Weights of a small GPT-style language model, trained from scratch on English Wikipedia.
Size: 2 heads of 128, MLP 1536 GELU, vocabulary 1024, 10.2M parameters.
Architecture: LayerNorm before each block, learned positions, no biases in attention or MLP, untied embeddings.
Training: 354M tokens, 5394 steps.
MLP neurons of a small language model. Each row is named by its layer, matrix (up: input weights; down: output weights) and neuron, and shows model dimensions 0-127. Each number is 500 + 40 x the weight over its row's rms, rounded and kept within 0 to 999. Numbers have three digits each.
After each neuron's rows, "fires on" lists the tokens most often at its 100 highest values on Wikipedia text that the model never trained on. A number after a token or word is its count.

L2.up830:520513534499491536476504419551524527511514500464466533544530518493549532500532491431445586564444512472509470593467496498548497436520508508446413504484451441468511476517499577542454568508495529457525527471498528475430489452548535483494470453534533521479487497530550519553538526483514442552497511540502481495596466532490586579439546532429544511548512530467493470535530454502520549483462
L2.down830:492463499546517491483530483485474450475531490461532412504544542457472436554519507539478446457465563503472530482518531565453491401473483577479521541538516430536489487497460440573533528459521565431450478499485486456476526509514547496458504534553518498456504451513521455490537519494511508500455436533503449494477505500529495536596520542478492477428477483500490575503497530543542563561480
fires on: "er" 26, "en" 20, "rom" 12, "an" 7, "ers" 5

L2.up275:503474474556537508478480487480471488520468470473450493577532490545547487500487525473486510494545436535508540562516519420481514540424593549448520499481506486482520500486487474457465484508539526601419498436550556488451543470565512502472470550410501473487473516534538555575497550489456498508528533480517465516489492393515477520523499556443570448518514449471474568505479463540539500536486
L2.down275:503530548478493504499609478488481533483438491554463505492505510529521535491558478561471464505594527478518536423512521493495537504555509476468484490548558506472566500467449520519442507471508544522529545472391469502475464518444511494523490499587498554436545463518563469469522525435485508555545440494523555557500484533502505569496442426478471474419523458495399506535487479466552490530498
fires on: "s" 27, "ce" 20, " to" 20, ")" 8, " /" 6, "\"" 5

L2.up838:494520438546539525479563451445495526520509475490489477452487515529530471427466451617565425531540376481553551548501468551459496461451459499480523487536475459459491459532562543479548502478555484425446471504509461497487481501512437580473489481477534448479524514457543514493541617493502479458513509424514526505498552501546486483517447526529586547443535509515505573474558578392438523490529
L2.down838:454526453561516499464476536507502481490475482501514423491440446524537526525499550511525508595454454455463555501401556482519453446540503517421493569535491523477499432441474478473470448523519554539488502502540487363400473474523530485491506562481499507512512529487515571499469589505535521468507472517502481493464470490497512466528500537500470517450523474481495541525575506501487460598553
fires on: "ree" 17, "re" 15, ")" 13, "s" 8, "ice" 7, "S" 7

L6.up7:542513518513491521446520503469470458462494560453520505535539482525520553428451412484539462491540553501455456555489575520526447444548454422539525511515525525494505534534422438547493536488517543464535507512561482519438484559469542485520530509522481513435506489498472427492483519476541505442467515445460530511444496462447535478445495465508429444491464403491512539558513455453506456583501
L6.down7:476505499550506525508516525580473467534503535497524541468507566470443469564489507492475524527474529465428529457548473519481513534483493515484436456499430494503567454565547438513560523459503494500425502473518435569543494556544530470573451519450580426536489494481529514605498476440477492503556509482476478472496546486461512508527480483428488486410511504526536508470504499536566500486436
fires on: "ed" 25, " in" 21, "," 15, " at" 9, " co" 7, " Co" 6

L6.up1070:535526545504619455480518472525415495518484573492498449524521532496477518541514493609512500480505513502468451556469512525487477507397475541524540520553506503523488467458502336458525471576512522492489506487585457437504506535615453527491510429504548482489480567475528486579414421491529471445547459542529450512513520520445463516483543466507529547460515481489511547512489472526494568499418
L6.down1070:536498531540520549471510527470534449471487433463507540523541465506480507464514543428531510523470520520497555489484537556544532472452529426509491557500527476478499485497529569430423469469499469486564479530470545518544501507548454548539412532399487479556582415507533572578529533429487590481514497490586569567529554487581511516504579471508532508510470451537521567487529445473481540551474
fires on: "un" 19, "–" 13, "e" 10, "ed" 8, "et" 8, "f" 8

L2.up149:438496573573465527513524487469507484524451532484488546457524513423471509528507477500500426514512506456488479540522493551524422528488465517463499503463547579526507508508577549516475502548489436461457511562525480473557512461525469489620509455453487515566533468511503531548465452449505491486515514461529530519481454584515514493454546499415493561478522488549486443500529488507487471457584
L2.down149:537530563450497537492526498466466548472493471507478448452571403434524510512529532547488452469525585487523457448460525573507545510546549518481500546510566517434553495489519420509444481440413466463497531561504469538534495472505551480500509479517467516553525533505534524478447475510520495504517456526561513477491516388517483509495529495484480481562560491479488496501502467472496530520482
fires on: " b" 34, " B" 33, "B" 31

L6.up1320:456469469540484504431462514482518539449555539505578489544497467556515462457511500493479532529564456532494523498460504499488409489433502482460527480416526574538550460476512579470543492486483481512499513478476489476481472589468501407490626522533528479505476507442470496508517488437542436497495473472431483482469548540489497497530524521552407588497494477508479542489506431506526541378531
L6.down1320:501472547467463499464418544520429549547513602437598343537517500560502473488520531540515503524503484587479454490536461465527503521372503444439515583504460527478509517518467518508485519504537510447511480463531512448467482580512516481532491496488503494531495552421532506491508562529555502493510529496481457549455556383549478496592515503460489546510515516483513518502514427469481550552461
fires on: " S" 80, " C" 18

L6.up1194:574476610539470542533532479506449492495497548526517431530493493530483546451486410506511540534515491505503464506432505456460473515493515535526492449462454577481583471393455502520521512522572473482495546400553448477471486515446473457430482433471465510505494464528477557493515571515502511525517541469515514530473482428519532473481513435568499558500447486523488547525531505480570508476423
L6.down1194:475503502490611577533499563463481494454492517504563477534503493444509483522543522444626463461488545440470528518484470497513445599501445426404540557517501472502483547494513506526451428480421480473470489559497473548568533466471471577503465496465544478478484504369507513440511544514469460450510545423477495501538501458524514479512443541508533522545425466562548481501545500493404476448517
fires on: "e" 35, "ed" 11, "ing" 11, "ot" 8, "te" 8

L2.up1178:519415536515534460527426550477510490456528497503488477472526530586547552495543504536505503516494508425490503553485482476494527445417512471426453545417504456488531479471549443467527482506466488572482496473515432493510616530621521487595509537512497445503513410453449545510460511517613506484442483555467428472522538464477477557453489514475492476453503517442492599421543557527469489517505
L2.down1178:489510489478446537503532500522396518532457434584460553469499479483529541470429552522472540422497470543483474470467495534473450525522536442565521469506526555484535492445449540553496446474481462492547453498464488548499498447455499554465543520512510475555498521408479530471503496523478474487482544594461528463449480539499398465493531445547554524459485484494517437437464503432587511541599
fires on: "n" 34, "j" 22, "r" 15, "art" 9, "p" 5

L6.up3:455462461508518552445430490571517492481530543552489537427474488461491486498495544532466469578542549520507546479527452445462435442424584519536457558550489442459445466500468494463511567476470518523573559448464517512469534517488519484544575460436520440451457511511496544508464495504518486510504486541476526548522484567515553574524444475524499520525526501516537505564586490503429506456483
L6.down3:505491560510533527473514551490500479498539477453563448537519508560454479532518446441435502498469482454462468492546439511531417492535458469505558498438492532503525525475496513487441492439486523499460454428539439540547521507412557470495453488523461514486397477439501415514562528465457577415551504450526547516502517501517495602533516521446487483442557474443510452504501544505556568526540
fires on: "ur" 14, "u" 9, "-" 8, "en" 7, "ore" 7, "ile" 7

L6.up1229:490506539552534438500564514484487424518455514508473518483460513485573504473457486491494557488574436537421480449545489513440504479463476585561510414482498442457469507514495498527568529535540522516442567544498443508463459495462543462486498470459522424431523496472505483462487502513475472505529443516495521512441526476531619562532488490502512474502513546496445505493491500477519419445513
L6.down1229:503467497552537492496510429432528510420473509545526522578554495522574544491504499479504501494553521438420456516487487505530604495418485515461466351524536456506550512526463503568467502516465437522460501564445502510522497493516541423470490514453525535445515517446554467433516498529506560428514533514506447600485456524547556533554515476513465439494483551446547514531526512508435527529540
fires on: " O" 89, "O" 5

L6.up1322:499483558470431540493531539473535583419606454551516485463543540479517534457454472539499485526525523439493509408516507495536482458475509535470600479539456513443491508519418515443441483500518504500475504544533526534547550527462477513518488548514478543520533519537479521534558516498458534461496459452475491482535484493522471494494508476446477523470457501459473449510489536470478598548552
L6.down1322:527454499485502569527506487513451456517507479476483504451529530556517506511537509496583495482468526516570511444524475593472555508538474539440533513480476389555490514447492543479499548466567522500582504471552435528486508486498373475454470541521493522556545528439534474451439559531488480438535520576465549475523526481512424448481470534473522437479526536539456552555491504497483509504460
fires on: "b" 13, " d" 10, " rel" 8, "el" 8, "O" 7, " B" 6

L6.up171:519480473590517460477524498445490447559478508525496460482441544553564501526466535475542500452490571462551518499457506561535503554537520516422577547526489465467569521477479475603489493530489420483487409529552525525541537558506534636513495546468457483476545470445530508545459440476389527437497535498524478562479519515431521528479519482432511523422418506464453477484475434491410463546502
L6.down171:486524548433451531467513552425494470468519420516499542511567484455474507492499448580501550465515514479456530534457433470590519606463533501433526474493486465516479445457520501496530480560506508527423493472506490525459448484494548472413511467514534551502503565523464532483532585457522499552559572458480464521534551495455471525499460505529493422489569521529545517521558476554533507538505
fires on: " " 33, " comm" 18, " re" 15, "g" 11, " t" 4

L6.up1007:519490460576570466436456524466523528523492503516529512530505504530445461490422495490488495482544440489558466505519464504449506524548453526487508537473518487486545532535416449500511458508524437554503523547515524538511571572503504473480431488531532537508485457535486615498507460437538450500502561508476513482486596512517465475408455480501563547463509489469565512492603555561464427537468
L6.down1007:530460506537525538521452557487625459496469483495558495490476516504536455491580482458476523532422516499552435562524466573434573507496502513494512559519511513492530479521469543501427407447495516429521462558551577446523416470515466516472524460540474550469519426489525485496463468457506503552472455472503589505443585463517477515474513566532516539490422447497519455436494519488474494555417
fires on: " " 96

L6.up695:506508581525466571526477515431518553426567501437470533382537510453506487461463509517464458527483536441560460488491484528514519432521517516473476525542498536446510510490577451479503429439497492459449493532541495501491510443486444576518484574441505406511569504516509532479476517460478448508513434538543489514495550485496485516502445512491462506580508542471507523473553479475527507519504
L6.down695:528513581473518495534493486478479548458478488475452479394518527414540514497493478449463521504529528466528520503457462545488444441433548507447481517481458547503501475473520499475504525474524513460556466560505511621512539461523459512497507513489549500581532464542524464538418498547447517473570498568525484506545573521477520458479488483493469478547485554541473488560529422539504494566525
fires on: " b" 44, " B" 32, "B" 14, "b" 10

L6.up637:554452509494460457476470542513535494467503477514481458560488519475428531482501491476473482465473462482484492458498521585568485526528548458524508530521497478529540507497562498522515580538449546457464501543502487550519453593527475529468542474474527384568523485490419507532513513555482512421466449497525417464462520483514430493445456502498490415494454500449452522420496499468483447479495
L6.down637:530532511568476494522551514525480456544517483471506479488462532477531475549450520511471516468558521482532439506578427531499482503469547531518493520481499521478523538404493491599502535472421513451511491510523518473501466551424497513542492477507420466576515368475503542453438462513518467530412564528518534470510489464462585417487556527495503542445509539561465410496416578489536501495506
fires on: "p" 27, "re" 14, "g" 7, "n" 7, "d" 5, "us" 5

L2.up496:457471466516558508534530489503532531456454572543538488551579554497507483430459517438482411466507515509533479544483526523533456498492368582531528500556476525490527454540472538523509494474459479404443450516555535524564525468542467482494501513540544564512496534515535527524449503492579503512500537436530596513433495529469531429504504457473525495432523517441419511500533473515435508493485
L2.down496:521459528450473496457467494438558457418486511514512463488536505445563480497569518426557516487580519548486516485505480565402457563551506451490538475480431510494558507487572556552459495539488509563510401503525452493522499447524448585454538525474534507485497454461509481518450554542530513498452534495545545437557483493514484562458510556573499531420511497505524497555557540487490542491452
fires on: " of" 18, "ight" 18, "an" 14, "ind" 10, " =" 8, " " 7

L2.up70:499525528607522515518459499559509498465499472479507483436452531560452472553538513580474544614559537585507497531508469567481449416505540468503536495544535460541435444500495488497539554528473542446487485436526531465416487421539464510494491497510477573517528454551511476500434468517501485479532487522459519529520505540479534456458570526455441479430502512533462534561522506474480505491489
L2.down70:494495563587485528491482584462488472557428501506518459434514518478551527524604469486463465518473565464517564512541475549471502510469521519458521553454444538450464586492486513417486560462481512457503476510552489493473524498457565589501459466480481457565522505481458422513533489592481469516476496476526501474510427521540522498518579486535532472521487512459453521521514449438496508425540
fires on: "en" 32, "ore" 13, "ate" 12, "ult" 9, "ree" 9

L6.up1341:544510490518509528525484504540494494442462482472601525472463465482521518510497506525564515518532487556550493501530551560478483577458510513524503647492508454435548559432515503484534474514520552453461475535561447504487509482551436533492489574497481495523477535460552449466468542501538508435474475537425490506488518448563436455477503460495480397535496448523521570413493504487522526509468
L6.down1341:425524501555509458488572487517429512520551513517504615529486545531540503465469518514492462494506496477577516397538564490535527545465516437477483456515490456504468495523504469510507545531509520487496553492506517476541465459447552507472461396490522541537461491516597455457523446491506536504538520486475524474496508536519534515521476525516509461423448588482484490490555453546479545521373
fires on: " " 23, " s" 19, "s" 12, "p" 10, " W" 5, "o" 5

L6.up1107:507494475534549515518497499470517466460463577421530451513478468542524483497473477430581527510522465460559543553526496456471502455412493474485497542539496516477447561475533520446539543490515493447474646506614422431482477567494515512474501447410462463532506562448505488481526475443521494483517497526554480547495500559464529467519470590406537513466509524508535506510485476443487521505487
L6.down1107:395401522516527538511499504560511568432557486505534457450528550460540497544525507546587521488530480499500541520459515459500487524519498468442481558482471484482494485512498566505513536492509535493541460477536551513462483450511447454607529575519475520589556428479480480545566498509442497487488518481448440429515507518451543464583565547503412485475511481491443516496550466458453542462561
fires on: "ag" 15, "or" 10, " S" 10, "ge" 8, "g" 8

L6.up846:452466527449568487516553500439509490496577513479544483540551537482480478525485519447562511544464514503524438479420493472485515447441436533443578510533544449521518441509555566436534486438499517479455558527497510443468569560494474504440486547537491493534496458465488541516538542416526456478496515502490459473516485491422522483491502523476446534513512515480574553571447536472484520422618
L6.down846:420564516473538450511441454566490486557530471529578510546528457491476447499480464493450505501592504580540498566403497547512505469520490481545519546528503489486499449513491536529553495526505531538489539544523485582439534511483424542468543403487545528563487479490581510563539536534482439498478488478471464496548495462450542445463475528502491489480529518487454496500543453571463513521484
fires on: " S" 47, " s" 34, "S" 9, " M" 6, "s" 4

L2.up40:459516573524508525552504495513479451551604497491489456445518518391544426506487456560557446518511447542511451432497499493558512537463550532526567547496472521476524464488493503474495494531548498460550491457495606449518532521532518512479421488539519555486474489497447517510516583493468524465489502474571563439438545425411548515534477479476498506462480506498528556478495482488530588539545
L2.down40:454503468516413540478429523450494469481504545469553466447530452443472506499463521530593447545417560535484502478439499444560484492504436497453482418520514502458485519517428497483501527512505554538468495513577568427487507472491477445545467541505485565521558550486545528505476577600469540512471512481522474462433486486514527486501455565523464557470465502468513424500538593452562509496575
fires on: " |" 28, ";" 15, " G" 11, ")" 9, "s" 6, "als" 5

L6.up494:507528544571559498451509522500495512462549552453477539508499509522428512387480489523455480477557562504463499487477538523499527523482510558463435519494422497492529479506513514448481475531505475561429524516473509510538555511474557537506510455443480491485506504573448498492520490510536447463449557518529471444477492422496514527480464540439544447540502499506503522467418493439449503557467
L6.down494:568433511555523490564489460523516490515499442536510525426538445507444544457532580510509498525488513530489480511544448506501493537541439465537484538540556475446563500579476540467501621470511536534518476496479499502499462507466462487459521456476424453477467473494487533563544558542467431546554526523555528492512517456527484505561530448477450557550516527475449502487514496530513490493488
fires on: "i" 25, ":" 22, "," 9, " " 6, "6" 5, "u" 4

L2.up1155:528546487527402535503502455480522527528503470599487522475494547504536508469576453523493482438498542528449488509484434540541428406517485519483502458520514448454466458551528477484540551491433462513527498431421540448458503509504468532525503488458538473453434524560495536516513562468552467594432451516506476494486559512451472539465559560475497478545531558525479502550497485521541444504390
L2.down1155:501518448486485494446524483519505496558433487471556582462485578486510422498492507523437545512478535469587461533467468510533556521511556467509447509511501471485502492519466423453544508463449476584488522550483499471489462467515536508480422558484499543522491495540517492474489499496538479463601486525566427511488569474546465445484475533489498516622545509550428524454496539549498526536454
fires on: "a" 23, "en" 13, "er" 12, "et" 8, "al" 7, "an" 7

L2.up1438:478457494523517541519467520548488443538538524447513526529560472560498539464456493434447506514556564545522459430481490522477508500509487502561587510472514532477515516478446590438499494490510489485537554474451478520500484419509510558574459502482470556522516520642421508509481515510527469495450566502530523517490491512509483475477521447429475538492544476498503552545430520472473585439442
L2.down1438:484533490438465512548539483505510553465433504572489529453482504456508461535506575538444507449496488450484447554504471472532539561522466494494429484511464389537552562519543515512533531537532483480517463535476503442505529529417477506497476515463514446492484511374434509533551479498507482469498523442508514508424431441504500572540441513481479427548449473485461513458587507525545524500532
fires on: "a" 24, "u" 15, "i" 14, "aj" 7

L2.up661:567502517499583511517480487429453548440513489487545448427447481479522509515465491485452516472509452489542474502534528614631532520473496492471540546443518515529574460530609462489530453493495512446460573515549495548552530441589435458465458542442462427496532493566522430436539494458484464415489536438473540535508498524463510409483488431520479482519439445450525544499493508531504507513403
L2.down661:456483504536506520445512399487460609498520477548539446452519472458553469562521437428512435509549504492455396517459591547491441496530577491484529517522499515506498490424506520488491410458558480460502554493493544423458484508486490484488447575539527514527510486513511488565500546574529520589492429529585507502505540539521447541509493517485523481513446463548467477558480497467468501529491
fires on: "c" 24, "b" 17, "G" 6, "a" 6, "B" 5

L6.up151:470483544481478460494479467484517489492514493471499557529486444526488520419463479539432458511558477480380504546416543496458470525514523512497541507478517471427480497473482493437490486496433538467479492477532491559452536484495460469522513479476583485550484564526529504524579499451455517403489552495450433454519451444554469479462487473475581553522462455504416545463537506387487492505456
L6.down151:542491501507537551495481490515460532518479489555513442414508496475456517575519481513532567522440491520565511546499469503528544465528438461475483450487493520533492495509524596552460466513527496515555496497472484518466460498547515526488553491521395463458508425478507484449475542525517517590471448482508559557542523548494515549573495522497464484469541520499508450553439485597591466474532
fires on: ")" 12, "\"" 12, "7" 11, "==" 10, "0" 9, "8" 6

L6.up480:523498569620504497639484516529498524535523511543513460538574536454423456497530455569479543525482513495520513553450535491457456471474516475524456476540527489424527583433498480449466573569446510526482522484518474448448502508506522563515517494533511544566500445465550426530521558486487453467529507468458490513426494545508511480374504524570463563459573480594522482556488470551476532552441
L6.down480:527455525448540516509492513525447574491515474459577485539500435539447512520449472441576471428481503526538498448458512541455495463467466474422518475481502517478524568503493539538560468435500543601601462496506459527554541483506511422458533511531530504435511448506512583483493532548463557489471461521500535476487544376586416570558536444504567459485547484465531486485475438505552468545444
fires on: "e" 12, "un" 10, "er" 8, "ark" 8, "r" 7, "end" 7

L6.up898:450485537514551542518477466580503510546443475476511479481511536537507479441542513512517475527561422465586541565463464500441487490413504533476532573519441505535444434469525520519561568433456502455510470498499455481440491492501479437415575476514547488473507529431534476525549580474627471531499463514426507448546475465530509531511494517498419501549497487481496534461571493531491554537483
L6.down898:488469448465519514496435542561485486562507485512573501513492495515488465511448553471483503490526496512601526518426537514487532576476532536469501582513490518567423498458512477509515534502504497490563446487469486465482497483589505479431552482407507524546511440411495523508519525460608523528539479478412495506494489447526458465516509487564429540534545472442491517473596472445476573535539
fires on: " S" 87, "8" 13

L6.up277:464493561446536487531535520464447474555498533434490508488479513437527504548506495473545470485476573489486529526448564519468485552536602431464483490469380495469498477524591502484475510458486531484481524496487522528501564435453500445525465518392478474550501478488495448527510528446533569525490465487463440578473452550464518540487471496547424532445513492496510541487537516496476521540588
L6.down277:611492549513521457452509510527517548469511534451502470531554488429463535540496479476491452520526506414525486411481523556534474596562532443525450622556435495455545540537455494493486480429475444479488474479552478475509410476521492527500492523468486469480530506443442523515508505516514493559527527467544476659542399511384508517544515518506486481474564463475486483504522496496538503483451
fires on: " b" 11, " H" 11, " s" 9, " h" 7, " v" 7, " gr" 7

L2.up664:502476554459490523457544475475559537492512566451500555457439488602497476485556501473439553479517494525571419478554469510471575521533488551477486465417489512562419513518495493521469513541475517515556539527515576500507507573501491418521433537475545456520497511555444523425524502519467473460455482499472510545579457535404464491433499431510482594552581524462478497434505493500489454498485
L2.down664:522471528465506471507546434528510546515467501518511488484574476502569536531531548504484395482500523557546509534521488445464521570482526505459525494452497506552507527557471513378490472510466500540484480584536568484486542554517438446535565480489484502373542491509385532447508492505471499454503505452496503483518517448425494486524524523486430518494527556474513462501612588479517487515469
fires on: "al" 45, "ac" 15, "ant" 10, "ass" 9, "or" 7, " cons" 6

L6.up138:480568545462565493454545481434498492458588488413480536459501498439567480459524450523528560422516557400493506572493464562538444513587514524481482552551490569465458471467479520492566446510564506474533545499467506494475560453444453422532522505480464473532486524516431551460505480384456487517555486501501430491478533504500476488517509496471530526524500558495469529510526477536506519486484
L6.down138:437576527457563497482506403466470586488547517497520527430549443453523527540472558486418543483569512539471447518467524455487500560516514531560561535546471537438489478551504521509472537489517477469540501549473492624544495430495523430542535515502520561539505550531469498514515525470486541571588545511472439517507552482525477398480496487417525583495513463514462488491484458455513458519510
fires on: " b" 60, " B" 30, " att" 4

L6.up1356:565507588462465491556544526522500479481573466490452502391544538532555497524505544470531513488532510512529513502527529489502438490455534559548519448476486507532460505435567408443547450481498487537499499432467458531528516561523483469479590461536520561497506471450476548435520489427475510569500526527521471509498464548435525440454507507553483517519534516460496590491467484514394535531488
L6.down1356:451512425461556563524520466401472485486504456523394486467482539520456471422384470626507503486546411467503510484481548529514491499541471466426509445517441477500501514472484526476482506512535528479525484569497453487485501534495527500507491592524413506539469509476538511529489535545480546464495500480560474508511477492506485510493490549472549551507477530454510437515545507464552464535593
fires on: " t" 42, " s" 18, "al" 14, "s" 7, " de" 5

L6.up1361:477488540460465472527565492451554522478546499521586508446511425485521458550481533552468459408470497473492454473493513482537441461464518516435539513456521488508520465509532447530589480475517499486428576468511458521485551494543552513520499549503491453503500521491450514500445523492463462493436439489491514529534499582445512572487544489445534531488556505503469524431537453483500534444532
L6.down1361:523530511531449558525452471522447509502468474478611511454469492481515585502547455506514504459474547472517481469531474481527536467591581498510512514459520603471531499507601517493513494492528480491470505530473539559531474457464546479512496443471459484554512544534593503475512420502455480472557483548462496451498543511515487503473458513498515529497508490528486523426482500531489591468528
fires on: " a" 46, " D" 16, " C" 12, " ad" 6, "c" 4, " B" 4

L6.up1091:461484497465469496442552490438511546460546507533493465493479445438473443498505503525501523530543523541470495541507492622546436512472566485577479527547461538497530473465498517485487537510533510483462472505463496437520471603534496471423435521462501447451425607479531496516479546592502507510565520540486487550482510481448450472463463391532547542463539561484505566509500448441485479506509
L6.down1091:468555505519469544521454561500546487494528460461486476502469536438473561466563549457502503460530482555523447435504402456463541539485439532555486467462494515533505561518511516559581576453515499496577520490551459511485542470525466563504533472462426543532510562464429497533513409492484473542444489492522506518485456494528553517545427557434612474479468482529468524529506519538466491486442
fires on: " w" 21, "2" 13, "t" 8, "," 7, "9" 6, "8" 5

L6.up493:520477552562517454461517551504429525438527549504413529452551506461480549450424507454534430534520590475520551514529468533422512476489458526563559494448458489473540487474497533509466562527463466502504519494550570501495548558536489496505525435438533539512491501487539511544531524501441490453489485414505481563502461532538414488493475563512450563513510561403513407491450479521464484546458
L6.down493:503525494518443509464478419521447474403462497490464487517499486502518535495518535459451578482479535527480543523504525555436561488532466523531484493456445490519571537528542566427466517480469497489480492471534544612513465477534473481500510495523533516600542465441495527476502453497442607571482503465449465508471448512424473463499499535503470453411501506465516493443543495468552472458522
fires on: "\n" 22, "if" 14, " pre" 12, " v" 12, " al" 10, " Al" 10

L6.up845:484555458482497510460497453546513562396511533510537484603514592539499542461503497497556497480461475532477472517575531575487507467446557471478521446500478506500534484500474525400473491543532519476546482534466551469466471526450492513483492466561529446518535506500469446472522517556547552480477505508526517474477436462472496446476500454466455509534522460492488594483516519477452453590435
L6.down845:554463453523464482476469534572481560512480460503506507490467471415423502443437520554454550523529432481527493518517477533488466497503498508509467508519514510465552471503584585427561518487501473538526452498536426500469557504513493487459532544501426495516591472458448545486507454490455556519503518454522528498491433455521539585592488528453511478511543488531534450449530517556511507587464
fires on: " " 37, "." 34, "," 4

L6.up616:482491457571492476430466502468471561532580497474477512480404549502555483469565517453519474481598520463424475490498563543482504599422562589491509429540488416479496541457515479459477556501486509487484464511492586472518516556532532483505454480451494497561530487526535476451518521457408540527515469507583443464400538511495498458444488474572494476524559381471545523494464513484480462547520
L6.down616:488360527501502502534481523509524493480447454480486467465487488448459447485519478546462516492477457518529460475533476520491530572528518490537527426530410517502567495543458561441527516462518471491422504575504466450508516491500477531451509532486523528560509520451530461507507438508425504465507606504421524451518503542555421489487466485527501451493561518504503498494534507503499439479525
fires on: "," 46, "." 12, ";" 5, ")" 4

L2.up422:587531578478499551503554428549580532467504523594461398468479503481452520476491431505494539528530564467492452561469516498431495458542472535483503419488436483550543511485483498570567512487477468561514553525515497483469489485467550452440513534415502508466432475512484516495497527485470481477544477522563460524500494509466453456453498549510481496511461532533509437520541451480494498560456
L2.down422:478494545471501475517480584536401496434448554518569589529599454469513539510516405521514519502496507526435562453500555520464464450506454454476469469485545481447544469514547499517507454520438423500494507526512454551488447487543428559441516494534478478455391549502585460464553430498518548439546434524452509444518493547478536497509514592421556528544543506473523527527533520453549532493487
fires on: "ld" 15, " of" 13, "ill" 12, "ing" 9, "e" 8, "ff" 7

L6.up522:525514488527553521484421568577489463539550451440466553505528555404436544491475522495560435392461469468488416512518426553471463531502522502533532565454482507516458472496478530476506453439494488525543548503507446468480440531492535505532420531491597515537511495484495587492473427512507487472380473567503520502456443463432522526484476541468488504443493563493521493446535492482477494542476
L6.down522:548541384525462483500507519564459529462409450525574491550447550567488412476509481488436470506456471536497549573506483517470546506474519497471498497510570519443535519493487472492473514471504514531536460529571453486576499560432546554496559480479508568416573527499519495512489546501501459534497437484491538400446495448543492537484503409499505442533518525551598529523473478488492464498487
fires on: " " 39, "us" 9, "′" 8, "n" 7, "ess" 7, "o" 4

L6.up1087:571495500464487421472523486492494509503531605513524480490500499534486517546475483438448570562515473476467527454534562475460546531520500545525543499508477540567526573469438531515404476587483546482459434467523514540475457455472488536483452515509584519502526495567499551462568491488483531491529401440503560509513457491483488449499420550469487504558495509490518511504462552481495507453575
L6.down1087:450493480534487495566567479478445516455489458469508430548500559514462485466537474475499455487418569511548568441490606482507562571520435458475476537568459491521487566512516571464496539486484473524506437493493514556429439485557542499490512467534521579548477477499459502507458477522504509622471504480420535535500510494542502419473495539516487460551481507524501553520529457510531519473478
fires on: " al" 31, "ome" 23, " Al" 22, "000" 5, "0" 4

L2.up460:484469502448487462526523520511476481437515470469494465558555600530485513497385496470507540512538452562461558486499459504453508479485494539539545483526492537471478484523520504480456515547523520510589586502464542545504536554486470530496457501529565450521504482482516493536445493446484555521502433520491499406428415473507517493482526484516479507463509569516508461459543527389406554463501
L2.down460:475451531486499390502462545463490506495528466539546556558465457436524509416544470558436535516445556456525457498517489513477570517424511434486486505485492527522503470567508526512548572485485449438448506516480498490553460557530487364417591464474463536487561446530547463450522535506434513507529521541532447520479486497506542527497429487581496522550545518519479495520452579604496487510459
fires on: "," 44, " and" 33, "n" 6, " of" 4

L6.up546:539511564445506525395523454491534490483596519474489471503534522530550486465531507530443575476465511535433525575491512440493517507506555494498526475387490401535573531515515547539519457448563481573542440477598491479495495562496489423453494556543540401419473585481464496534508577468487464511501545465480531511466501528491478511441524470491409560486527546444478467445501524463534576498478
L6.down546:534443490491497503502511524488507552491460596512437485520588493512511545474499458454494616447524491466504484495507458499557493563516526553567498521361458434574519598478517525447540429537524461500492485553507532521489468527559524483498508508431460516502529474471477533524461494536435425455469513494524462507561500490487493456531540476469488518489595435435580458513499508487497464476581
fires on: "e" 30, " ac" 23, "c" 9, "al" 9, "st" 7, "ac" 4

L2.up783:515478535552570552524472561520456538555468523494503486545517545496552463452469524509516519482496556486480497511569533438470475501520434545556567501512463408504454467537441520526506470513429489500523502564524503504576541502470428527482483482459520484474462531500502508562531496479536530556502531558477484579477491521467476490521499531569471539499524488461556556469529471482564494543508
L2.down783:483499405477435507493504443517511486488539540519475450501465444490535466505474539466515505522460561465533495538491473550481515561574471420484494526469514522542546501558516489495452477496587540572415496477503531420481499476492456493434572469595480532447482434498484480532569454560531472489534548578528607478544511450548453528493523541477505530413501534441519553433493551504489526468472
fires on: " " 33, " between" 17, " is" 16, " are" 6, "$" 6

L6.up1064:521498473517561478460490520581511416476489548459600491523450508508451572465560427465476517462484565457493571510524473519455509536531588501512515545446506493529546460526472455436514476518491501474463506465454461506483567471564469474510567508536515389490551511547469602528471450541615578528525485557497545541482500514465458493458546409477502477563476502462478484501522521545488557469493
L6.down1064:498535500462460510541432508530426513583467548505530480514533522504564515540446488458537508524426508500539486499476543458565501471455479483476520441487515484454535601453540575496545478473454478532487529455525514498518473495542443468570500479523400451473530541477489502459488420533415529508482511516454460443514515478513402501500498564538487429517508512538487440492506529520510474519523
fires on: "n" 17, "4" 13, "f" 9, "6" 6, "p" 6, "3" 6